Weights of a small transformer language model.
Architecture: RMSNorm before each block, rotary positions, no biases in attention or MLP, untied embeddings.
MLP neurons of a small language model. Each row is named by its layer, matrix (gate and up: input weights) and neuron, and shows model dimensions 160-223. Each number is 200 + 30 x the weight over its row's rms, rounded and kept within 0 to 999. A neuron's up and down rows have the sign that makes its largest values positive.
A block is one neuron, or neurons of one layer that tend to fire together. After each block is what it responds to, as a language model described it from the Wikipedia text at the highest values.

L3.gate217,202,236,166,210,213,201,224,230,205,197,241,238,214,257,196,208,242,237,214,234,207,234,170,191,159,207,146,178,257,183,193,161,222,184,174,235,222,218,196,219,205,195,203,224,201,203,167,193,195,249,157,181,239,207,198,216,253,175,201,246,165,204,186,206
L3.up217,219,201,182,236,245,206,226,281,240,175,207,254,219,196,218,213,167,219,183,189,211,208,240,233,205,218,213,239,242,196,206,200,218,196,126,160,248,176,177,197,207,240,192,216,198,218,179,135,211,224,207,214,210,100,228,183,167,233,180,256,170,191,199,181
L3.gate255,234,203,220,183,171,199,233,207,177,229,217,204,215,165,172,150,194,189,150,185,207,236,189,203,192,213,172,186,164,223,192,168,167,208,176,215,171,259,179,150,180,186,246,227,203,217,192,252,220,178,261,199,201,148,177,169,226,186,212,200,203,279,144,223
L3.up255,197,213,212,146,170,212,238,239,236,214,242,185,196,171,155,174,255,232,156,151,118,209,192,218,232,183,158,220,240,201,267,201,186,201,166,179,252,195,209,212,181,246,215,211,233,215,236,222,232,192,217,155,225,187,161,237,172,137,211,143,188,194,178,212
L3.gate317,152,174,161,141,194,211,198,244,221,184,176,189,144,219,197,179,189,201,176,210,217,189,206,192,240,218,191,180,250,259,189,204,131,164,193,153,228,181,185,243,202,206,212,158,177,183,201,232,217,184,205,187,194,161,170,111,229,196,192,173,185,228,193,225
L3.up317,169,239,153,209,175,262,225,168,277,187,186,252,185,195,188,135,186,220,246,187,134,177,173,205,232,223,209,188,192,160,168,198,203,218,167,175,198,223,165,225,210,214,132,206,178,201,170,212,187,237,161,260,193,156,202,229,221,288,259,206,206,206,202,175
L3.gate319,146,164,253,207,224,245,210,190,204,244,216,190,200,145,176,242,182,234,281,213,268,247,210,181,240,169,219,209,166,203,196,193,225,214,177,258,216,202,144,235,238,182,188,209,115,153,175,224,235,238,232,211,226,195,230,181,202,229,165,240,201,199,167,239
L3.up319,200,172,275,160,183,153,214,241,188,142,159,200,228,211,208,176,200,193,203,144,197,251,228,211,228,158,233,200,180,197,208,203,208,164,219,180,215,189,213,129,143,229,188,227,204,178,206,268,206,225,204,227,177,228,215,227,135,203,145,163,196,206,247,227
L3.gate334,226,194,193,262,147,263,170,147,178,210,169,261,207,200,203,200,214,158,183,188,177,216,185,214,187,215,184,217,209,262,211,169,148,192,187,166,187,210,164,229,210,253,191,202,194,191,215,201,193,212,216,218,227,170,198,161,212,215,227,260,147,192,227,175
L3.up334,228,212,160,216,163,167,176,189,203,179,170,203,173,175,176,158,183,225,186,150,198,156,191,192,237,215,156,215,215,180,206,226,186,181,189,211,192,202,233,133,209,261,226,218,148,191,230,188,222,171,228,183,200,222,215,230,245,228,169,225,236,182,157,152
L3.gate900,201,187,160,156,197,216,244,249,205,196,198,189,188,239,202,232,160,166,207,187,189,191,241,229,298,191,196,210,195,187,176,198,207,131,203,213,168,181,218,200,223,157,233,195,122,187,180,195,227,188,197,172,175,194,213,216,201,241,216,200,213,210,168,140
L3.up900,179,173,206,222,173,245,268,201,270,261,187,219,191,207,225,211,205,153,188,147,155,187,190,216,186,169,242,195,148,240,233,147,209,171,149,181,184,203,183,174,200,258,212,181,202,233,187,181,198,217,201,211,174,148,216,192,146,239,192,183,175,243,232,194
L3.gate961,247,164,160,193,166,177,185,151,261,206,187,199,199,153,179,197,203,218,176,194,212,171,169,122,190,223,214,188,204,235,161,154,233,184,196,202,157,178,216,219,178,158,249,249,169,172,213,180,192,207,220,144,186,172,180,180,186,203,236,213,185,200,197,130
L3.up961,236,220,178,227,188,165,218,201,218,162,207,180,252,152,210,182,131,160,223,198,194,173,185,213,238,199,231,225,220,213,268,204,176,175,201,244,237,168,181,195,254,235,182,183,167,204,247,249,157,255,213,199,219,194,165,249,189,158,199,204,201,151,172,175
L3.gate1232,241,219,212,190,222,195,195,236,156,190,206,228,183,195,221,230,214,192,248,220,182,200,188,164,182,253,226,206,199,227,169,216,169,196,194,196,216,159,189,232,162,143,163,210,156,174,212,244,219,234,204,193,259,247,186,266,193,178,252,205,178,215,176,215
L3.up1232,203,181,189,226,182,191,127,181,212,154,213,235,174,188,206,194,184,210,224,142,148,169,178,189,176,186,225,174,238,193,250,170,210,219,182,259,213,179,162,182,226,122,166,241,193,157,237,237,208,240,178,155,211,260,189,259,199,233,165,192,182,191,182,202
Responds to: The "way" piece. Mostly the word piece "way" in away, a way and causeway (far away, a way to); weaker on assorted mid-word pieces like gg, val, 03, mo.

L3.gate210,264,205,188,219,191,204,183,210,190,192,192,159,232,199,220,188,230,186,208,194,210,186,222,241,184,218,245,182,182,236,161,219,163,254,145,176,209,234,253,195,156,196,230,222,186,194,207,215,220,245,224,203,168,198,207,188,217,211,189,216,230,243,206,206
L3.up210,236,285,236,216,208,179,174,176,172,222,187,173,168,190,250,258,207,239,225,197,249,246,166,184,230,214,204,225,197,194,204,213,184,195,177,168,221,206,163,173,199,281,242,236,202,197,220,191,221,238,219,188,154,241,197,155,193,166,179,202,208,223,159,202
L3.gate622,210,206,233,183,226,211,191,194,186,199,172,202,238,226,146,160,261,181,232,157,208,185,143,221,193,255,200,173,188,217,179,152,222,215,171,252,213,188,234,217,216,172,264,198,218,219,161,180,253,218,216,182,200,185,202,188,177,208,264,193,184,216,175,189
L3.up622,185,199,232,190,171,211,201,166,222,154,218,160,209,186,187,238,172,164,196,237,215,228,247,192,181,214,192,170,148,268,197,219,218,179,199,214,183,259,253,191,175,264,227,241,196,193,197,234,229,170,199,190,200,158,227,181,239,203,203,205,177,163,178,184
L3.gate686,186,224,231,258,209,188,212,212,234,262,182,219,194,184,171,183,157,244,167,213,202,229,157,154,149,142,150,154,265,267,197,214,202,219,207,205,139,138,96,190,230,190,167,248,173,192,220,140,158,185,221,254,219,209,241,198,181,238,216,153,146,197,206,177
L3.up686,180,160,167,233,221,219,193,188,246,179,170,242,236,261,204,183,191,247,204,205,227,213,169,238,211,167,202,187,222,224,192,218,230,266,206,238,116,167,159,193,210,190,205,270,172,156,178,178,202,165,164,252,185,242,198,231,213,198,203,188,228,200,194,234
L3.gate732,199,190,229,211,117,190,199,223,186,219,195,217,153,190,211,213,172,267,184,168,232,211,191,215,202,197,161,199,227,237,202,214,230,181,175,230,188,229,191,220,166,179,149,168,196,184,169,186,163,140,217,187,239,175,211,162,203,184,150,222,176,241,220,166
L3.up732,216,206,204,156,253,207,207,224,225,286,236,180,230,232,212,193,195,169,197,246,224,210,153,186,213,139,175,166,130,185,232,190,202,174,169,189,220,234,244,159,238,196,202,154,188,237,212,200,200,200,158,212,196,207,188,205,250,192,257,190,204,189,197,254
L3.gate834,235,250,141,176,190,203,212,209,140,234,230,189,160,182,162,188,214,153,213,215,200,249,185,234,191,183,222,217,173,212,213,175,188,205,198,214,329,188,198,223,220,174,224,157,190,172,172,191,202,188,169,205,127,234,203,174,245,238,187,219,208,224,233,172
L3.up834,184,243,140,213,188,181,147,176,159,188,203,187,147,161,207,210,222,172,175,173,199,259,217,180,256,206,223,252,157,187,194,173,179,226,184,201,210,210,234,210,239,239,124,257,163,220,173,217,169,183,187,178,240,205,196,160,154,191,258,186,223,224,240,147
L3.gate872,180,174,180,125,191,195,206,217,248,205,197,140,178,166,191,206,216,194,220,239,147,127,207,179,164,194,235,124,191,189,182,211,183,232,219,203,207,175,263,222,180,176,281,182,198,200,200,215,230,209,202,234,224,233,149,187,190,209,222,187,228,201,163,232
L3.up872,187,229,199,234,241,176,261,193,208,182,198,174,190,206,271,198,231,185,193,217,176,233,266,186,211,181,193,264,241,186,232,239,169,192,146,264,214,208,194,206,215,200,207,162,196,223,188,202,188,236,203,229,154,192,207,195,230,199,203,192,214,197,229,153
L3.gate1042,179,245,180,156,193,196,158,154,171,208,208,227,157,220,172,238,183,193,144,206,189,249,175,211,199,215,180,223,192,248,200,231,228,172,191,112,229,247,240,214,169,243,176,181,217,178,268,205,204,185,203,186,249,164,221,204,172,238,170,208,165,187,233,201
L3.up1042,169,205,173,221,205,176,232,142,233,217,199,240,187,195,194,81,200,180,132,188,192,262,236,213,265,196,195,183,176,227,182,240,203,188,169,153,225,210,175,192,186,203,129,230,187,205,189,226,139,247,280,171,193,137,190,218,158,244,185,241,192,247,180,198
L3.gate1049,226,196,168,170,211,204,213,208,203,173,230,218,193,149,218,218,161,198,136,177,174,197,237,162,191,192,175,192,205,236,193,234,197,207,187,241,214,176,239,226,229,190,181,199,234,247,151,205,195,229,269,186,187,162,176,163,237,196,209,248,183,185,207,183
L3.up1049,245,217,233,195,227,228,131,199,188,181,175,112,245,254,228,154,148,212,173,230,172,219,209,161,186,206,144,207,254,185,187,235,199,179,201,215,214,246,224,192,192,220,187,149,234,234,179,194,189,208,250,179,198,237,214,164,220,208,170,193,173,265,148,134
Responds to: Word-final ide fragments. Mostly the final piece ide of split words such as side, alongside, beside and wide, plus ction endings, the word after, and year numbers like 2000 and 2013.

L7.gate72,201,202,209,212,194,227,204,216,241,255,225,247,189,167,194,251,212,196,224,179,228,213,240,249,184,172,196,225,200,215,201,174,250,170,166,184,188,222,222,207,172,205,212,247,216,235,192,217,208,192,132,210,212,218,253,221,160,166,175,203,196,230,209,274
L7.up72,202,202,222,223,155,187,182,211,223,247,223,192,170,200,219,159,193,184,202,143,247,205,195,149,243,208,256,182,135,186,231,134,152,249,156,197,243,222,224,181,203,211,219,174,191,221,192,198,173,221,173,244,303,271,172,238,196,208,215,186,181,218,180,248
L7.gate221,221,206,185,249,210,160,230,179,227,194,199,215,188,195,225,224,190,204,191,197,194,244,180,178,202,214,192,243,206,214,206,201,217,206,195,206,188,247,241,193,173,206,184,216,187,182,198,228,165,199,193,208,196,153,195,179,212,263,279,212,195,260,196,220
L7.up221,189,211,144,184,183,227,203,163,205,210,194,215,163,194,204,207,164,170,170,204,244,225,214,133,191,237,231,197,237,247,250,177,184,146,190,222,236,185,218,169,148,202,161,213,187,181,255,158,213,217,166,219,193,168,205,182,174,216,184,196,256,215,149,207
Responds to: Sports competition words. Nouns and verbs for sporting contests and results, such as match, debut, season, defeat, win, and draft, mostly in athlete biographies; also word endings like -ide, -us, -age.

L9.gate20,225,265,157,227,189,201,208,203,231,215,235,191,165,182,239,160,217,241,242,166,243,177,199,209,207,166,204,208,213,269,226,158,204,178,254,176,166,178,215,148,240,193,215,207,150,221,170,212,198,217,171,182,209,197,153,182,199,188,240,179,232,256,210,193
L9.up20,179,233,217,183,214,194,170,200,190,221,218,217,182,165,214,222,140,247,176,230,200,244,196,216,263,258,206,219,194,222,155,218,158,159,229,181,208,191,199,146,193,194,209,204,180,279,216,155,154,197,183,160,220,121,191,181,188,215,192,238,123,195,220,226
L9.gate562,176,246,131,200,217,158,259,202,209,153,175,200,225,232,177,213,189,245,228,186,234,224,183,240,209,179,213,175,185,210,211,190,224,186,194,144,174,207,176,164,228,170,197,169,206,186,259,173,175,192,225,188,151,161,168,179,163,272,189,178,177,240,202,176
L9.up562,172,206,223,189,226,159,163,161,169,180,176,133,175,236,191,237,196,210,233,233,194,173,149,182,228,204,184,208,233,156,186,196,266,194,199,203,219,166,199,191,205,184,210,167,195,247,189,139,187,180,175,235,170,180,235,194,239,283,169,186,201,211,228,144
L9.gate678,170,195,242,219,228,176,248,226,157,180,221,199,213,217,222,248,224,230,153,244,209,174,145,181,175,229,187,207,201,253,190,148,191,161,225,218,206,205,224,214,220,221,183,146,188,175,195,185,218,209,170,136,189,239,192,194,219,162,182,199,204,235,190,150
L9.up678,218,202,199,153,161,213,239,213,174,252,249,225,131,166,170,176,185,181,216,182,244,219,222,187,215,183,170,129,232,202,228,195,230,207,213,170,146,256,265,217,210,181,191,218,165,183,180,168,152,203,176,151,279,168,143,222,172,176,186,119,244,227,243,204
L9.gate1227,242,222,153,152,239,215,195,195,194,179,294,182,180,217,160,207,175,191,247,164,225,118,204,196,262,201,239,192,220,190,256,222,207,252,213,174,164,191,262,206,244,199,218,185,201,178,211,235,180,213,158,179,190,201,223,243,231,188,191,166,222,210,205,162
L9.up1227,218,242,144,152,149,192,201,198,196,191,216,208,170,244,266,257,239,161,200,231,269,250,216,163,197,223,231,161,270,180,257,207,211,244,215,235,171,214,203,225,204,203,186,179,230,227,198,242,241,225,170,147,198,185,179,212,187,158,206,144,229,245,177,231
Responds to: Place name endings. Final token completing a place or proper name, mostly the state or country after a comma: Massachusett-s, Jerse-y, Roman-ia, United States.

L7.gate530,157,245,201,276,199,118,219,206,177,243,200,154,220,184,236,159,191,193,206,191,248,193,190,150,203,194,194,189,292,183,202,197,280,201,195,143,223,177,230,237,202,217,158,193,218,201,189,241,194,235,147,188,211,244,199,194,146,199,191,181,195,179,179,122
L7.up530,192,220,186,181,134,165,212,230,167,234,189,240,193,223,252,197,194,242,214,234,195,182,143,129,220,249,163,179,179,204,170,217,221,193,195,169,203,241,232,229,210,172,129,229,242,189,217,166,189,213,197,185,165,233,189,171,207,213,198,153,168,220,223,151
L7.gate1253,185,255,221,219,210,164,180,178,185,184,214,171,223,249,197,182,215,232,189,216,199,219,272,213,200,169,190,246,222,182,187,251,189,214,191,213,217,242,163,195,190,123,143,219,242,209,228,221,224,197,132,214,224,147,175,176,200,194,193,145,214,210,157,185
L7.up1253,196,197,239,222,216,171,166,180,185,213,184,215,221,229,232,178,229,243,139,141,194,223,210,197,148,193,147,227,218,193,197,207,152,219,160,143,149,213,171,216,186,161,110,160,187,191,211,212,148,198,186,190,213,253,183,196,195,241,219,186,167,202,210,184
Responds to: Mid-word noun completion. Later pieces of split common nouns, often at heading starts or in names, such as Tow-n, rail-way, lea-gue, plus field, City, War.

L3.gate17,159,220,208,180,240,192,220,253,181,211,171,230,172,210,179,217,179,214,228,192,211,154,216,192,221,173,164,186,196,198,235,183,215,230,182,212,188,230,212,239,225,163,201,232,209,272,207,208,204,219,225,211,151,231,215,209,147,146,141,197,163,261,175,198
L3.up17,218,183,192,219,123,148,208,221,181,188,209,152,210,201,198,262,228,266,214,218,205,275,174,204,157,225,171,215,190,162,152,191,129,157,149,171,231,199,218,200,227,248,175,182,193,201,217,260,170,201,160,192,217,196,229,203,196,191,212,251,224,187,251,154
L3.gate99,230,187,285,190,152,149,193,224,141,188,220,162,192,234,212,205,229,209,180,260,184,179,176,208,221,154,265,160,197,219,230,223,210,183,191,215,188,219,167,190,225,130,205,204,189,191,249,243,196,171,140,216,229,200,212,193,148,181,202,222,256,182,174,267
L3.up99,238,171,243,232,186,175,235,214,191,208,182,181,171,184,259,233,235,147,222,184,154,140,235,185,213,207,238,189,152,249,251,197,182,225,185,218,146,157,215,186,166,219,148,255,201,165,211,210,173,195,228,232,186,152,188,195,190,215,165,209,226,178,192,224
L3.gate464,198,170,184,229,217,206,207,151,221,212,178,192,169,147,174,232,218,195,185,150,194,193,257,230,209,201,208,251,219,171,174,228,175,157,190,225,187,148,233,149,205,177,216,186,207,197,262,240,234,154,212,157,234,163,214,183,214,211,219,186,207,233,133,179
L3.up464,226,222,242,175,213,176,207,161,216,230,199,182,214,184,203,180,158,206,230,158,204,211,238,134,169,163,167,227,208,173,248,189,261,222,185,261,192,206,203,179,207,195,145,191,186,192,167,237,243,194,232,222,230,234,131,229,207,196,168,183,251,211,217,215
L3.gate624,176,197,215,189,193,250,179,260,222,178,191,151,189,178,189,224,184,200,232,123,172,168,157,239,220,219,200,201,221,219,235,172,203,210,237,260,223,162,225,189,215,202,210,148,211,167,223,186,145,220,243,241,213,220,151,183,198,246,184,188,204,125,193,147
L3.up624,192,233,231,192,211,176,187,205,158,228,234,186,190,170,273,206,197,211,143,273,172,176,235,210,190,238,234,149,190,154,190,170,191,204,241,203,194,213,201,244,180,181,190,173,164,211,248,277,180,223,161,190,215,234,166,207,200,159,201,199,233,216,139,171
L3.gate748,172,169,223,193,230,228,174,178,206,200,193,183,180,200,196,178,157,227,186,222,226,211,245,193,212,205,198,136,201,219,254,229,198,224,148,211,214,210,192,171,219,238,212,181,154,233,207,230,207,174,143,218,200,163,262,160,221,207,254,161,147,219,230,228
L3.up748,206,173,202,207,155,195,177,246,201,197,184,192,194,166,187,245,167,207,215,141,235,124,172,235,221,185,240,252,190,221,247,207,170,212,227,193,220,191,193,156,161,246,244,276,234,208,204,192,195,214,168,212,173,181,214,177,214,245,146,163,184,177,201,180
L3.gate991,170,223,266,219,190,176,210,259,192,206,179,221,171,207,215,236,190,199,135,228,181,194,188,206,148,195,228,197,220,224,177,200,261,203,164,250,179,185,187,221,209,209,242,183,217,173,201,183,159,212,209,224,154,189,231,223,185,242,190,185,228,164,172,245
L3.up991,212,182,211,204,166,191,162,213,206,230,230,210,154,187,202,228,225,193,214,221,236,178,220,243,224,175,171,152,192,244,234,181,240,193,208,202,243,199,225,228,195,223,177,138,187,218,220,185,187,183,216,160,194,197,236,190,157,214,229,160,236,201,212,199
L3.gate1037,238,186,159,166,197,177,222,195,146,223,170,155,196,157,149,276,218,206,191,247,185,232,202,206,252,138,210,156,184,204,218,124,188,193,220,240,194,209,178,171,172,106,174,201,207,211,176,147,195,181,212,204,215,190,185,192,169,236,224,212,220,237,175,141
L3.up1037,199,143,242,152,235,138,172,286,204,199,230,238,177,199,257,196,219,235,222,195,176,218,223,228,194,201,151,182,225,160,140,235,222,218,205,238,188,149,187,205,238,214,213,243,181,251,221,222,167,232,164,191,214,226,244,208,194,178,227,104,197,174,176,219
L3.gate1109,199,212,244,190,163,189,205,203,218,241,261,230,274,139,252,191,133,221,240,184,171,200,234,207,209,216,217,273,172,183,193,228,226,189,263,184,238,167,203,170,215,185,198,177,208,228,246,196,194,208,170,183,246,188,169,187,206,192,196,149,175,228,198,141
L3.up1109,141,209,155,196,130,229,182,177,202,171,162,168,185,226,192,206,203,251,211,190,212,249,227,220,215,156,156,214,134,107,153,213,197,207,178,199,167,223,194,214,175,195,180,183,242,168,149,212,177,209,161,166,188,168,122,234,147,252,207,221,179,208,223,200
Responds to: Mid-word "th" fragment. The word-internal piece "th" inside words like Athletic, Earth, Gothic, rather, other, 9th; also "ner" (winner, partnership) and " third".

L9.gate232,234,243,193,188,121,157,243,147,210,232,230,191,192,176,211,138,248,232,197,156,230,211,227,187,251,206,173,240,180,235,208,168,240,198,219,172,197,229,212,210,232,254,165,162,158,210,245,218,192,226,239,198,220,195,194,227,170,280,218,245,216,252,223,221
L9.up232,159,176,165,282,212,259,243,229,198,200,209,252,217,146,215,202,220,210,202,273,195,206,189,285,165,190,218,148,184,178,222,207,299,206,184,198,240,188,219,192,184,148,223,215,175,207,239,186,213,239,248,193,201,250,196,196,173,165,205,239,216,187,250,182
L9.gate276,205,226,219,209,195,199,238,176,275,227,237,188,176,189,216,246,204,196,242,247,238,225,189,195,167,186,108,240,255,153,198,198,156,183,205,182,177,249,208,191,193,200,276,200,231,199,176,216,205,232,156,155,207,203,198,203,139,148,150,192,217,207,185,231
L9.up276,220,139,205,192,236,248,198,188,174,189,227,213,167,227,234,215,178,167,174,255,193,238,192,197,216,177,194,195,226,123,183,210,208,195,154,183,214,219,168,130,165,204,230,216,210,210,264,162,216,232,179,159,190,207,105,186,208,186,215,223,200,223,213,178
L9.gate406,200,172,184,218,185,201,221,234,212,216,227,216,155,186,202,233,232,206,181,200,255,159,223,187,200,222,210,231,179,160,213,183,211,151,234,189,209,173,248,185,166,233,251,242,217,198,222,163,220,199,155,222,190,199,220,183,258,161,175,182,216,184,198,238
L9.up406,197,207,215,194,183,241,175,174,202,223,210,192,241,205,249,221,254,150,229,212,237,184,201,186,186,150,171,155,236,202,225,239,213,185,225,178,218,217,169,224,111,236,238,218,216,186,284,199,251,178,203,172,227,228,242,205,220,250,235,204,204,255,157,197
L9.gate914,232,211,216,192,163,185,246,176,186,246,165,214,197,191,207,175,214,241,218,168,199,222,253,233,178,187,142,234,257,195,204,199,208,225,245,192,200,194,162,218,196,186,209,241,124,246,239,235,217,150,173,246,248,224,172,238,148,179,168,171,160,150,245,213
L9.up914,218,218,209,210,145,312,276,203,205,154,183,238,160,252,188,179,204,222,188,183,158,200,174,182,211,166,187,191,235,228,189,210,229,208,145,242,241,188,225,155,175,204,251,187,190,201,150,226,183,183,204,118,250,194,174,212,207,216,141,196,205,238,231,199
Responds to: Hyphens in table separators. Mostly the third dash of a table header separator line such as |---|, and hyphens or dashes joining words or numbers (liberal-nationalist, 2007-2019, 1-0); weakly, mid-word fragments like Okla-ho-ma.

L9.gate340,222,227,134,198,252,224,173,225,212,219,271,246,197,136,189,174,189,225,143,177,199,180,150,231,220,198,231,192,171,220,191,177,217,209,199,237,167,238,224,180,222,149,158,177,194,175,199,179,206,241,221,185,160,174,197,225,211,232,206,232,198,217,201,203
L9.up340,121,202,208,139,232,161,184,201,184,187,214,161,227,211,200,201,232,201,193,188,217,246,196,199,235,178,194,177,229,213,157,188,200,187,172,184,209,188,165,244,195,153,238,194,224,175,258,188,192,218,210,160,217,169,186,175,172,233,237,143,216,231,227,202
L9.gate361,244,211,167,226,151,263,214,189,232,225,230,217,174,191,161,209,222,203,208,206,179,239,217,182,271,145,243,255,232,161,199,163,179,121,202,170,219,218,199,167,199,210,243,211,224,172,253,154,193,176,217,204,198,229,196,168,217,198,187,199,219,231,223,219
L9.up361,186,243,167,197,205,178,188,203,176,217,195,167,241,205,156,201,179,223,212,241,161,203,211,206,259,181,162,189,212,224,199,173,159,149,192,163,221,210,236,215,196,227,186,155,248,216,232,182,188,223,188,157,152,220,213,200,167,181,202,172,243,246,188,178
L9.gate952,213,190,160,180,240,193,227,172,172,276,213,194,252,189,224,202,166,248,205,184,186,233,205,222,199,171,212,167,223,228,237,178,218,167,188,210,237,210,177,141,235,210,229,203,216,179,211,194,239,217,155,188,164,225,162,193,207,242,233,243,201,229,215,187
L9.up952,211,211,253,185,181,187,222,195,202,184,213,196,217,152,201,180,194,265,206,163,207,196,207,186,120,184,244,207,189,225,207,247,183,192,238,190,267,168,294,212,201,177,144,230,165,209,204,201,235,209,195,146,136,197,201,205,189,209,227,216,232,171,223,170
L9.gate1065,193,252,224,222,252,222,176,187,174,196,218,157,207,168,237,170,207,204,189,210,219,228,180,214,157,184,228,225,252,199,187,186,189,241,183,207,190,217,229,229,256,208,229,211,190,204,248,243,187,248,177,194,169,243,226,225,183,206,220,225,183,165,196,180
L9.up1065,159,210,226,115,148,227,219,216,175,184,206,190,186,203,156,202,262,162,203,192,237,170,131,222,234,153,190,168,168,212,160,175,221,256,202,217,168,180,196,168,220,143,231,156,188,149,210,188,243,228,245,166,194,208,212,203,214,269,214,183,233,170,159,190
Responds to: Ordinal suffix completion. Word-final suffix pieces completing ordinals after a number, mostly th in 18th century, 13th, fourteenth, also rd, and other word endings.

L7.gate970,182,243,192,218,186,215,223,205,235,181,232,198,208,225,166,254,203,254,200,217,198,202,150,244,235,217,172,223,200,224,214,178,195,161,196,192,187,205,155,212,234,147,188,243,149,154,213,200,197,170,143,205,170,225,203,156,181,176,192,135,196,239,245,120
L7.up970,200,208,273,246,202,231,122,197,223,219,155,265,231,237,147,232,206,161,217,170,132,180,162,255,190,201,173,223,187,276,244,152,238,173,196,200,242,198,203,196,179,187,209,258,202,196,243,186,241,228,169,175,165,212,273,151,150,215,176,186,201,174,191,224
L7.gate985,182,230,193,191,208,221,218,192,189,126,243,164,168,201,196,254,199,190,243,207,191,198,135,245,206,214,221,150,252,204,162,163,232,181,198,174,235,144,182,196,169,206,226,200,241,172,196,220,164,214,185,195,215,171,217,201,217,181,225,158,218,212,221,209
L7.up985,222,179,132,137,199,224,207,246,215,188,209,187,192,228,234,230,212,170,161,205,199,223,202,170,184,192,145,133,192,209,189,236,248,168,188,184,270,222,157,176,227,185,229,223,182,225,207,229,199,222,195,254,243,166,181,158,194,187,180,136,198,217,207,160
Responds to: Ordinal suffixes, word-internal pieces. Ordinal suffixes after numbers or number words (3rd, 38th, 20th century, tenth), plus mid-word fragments such as "th" in gathered and method.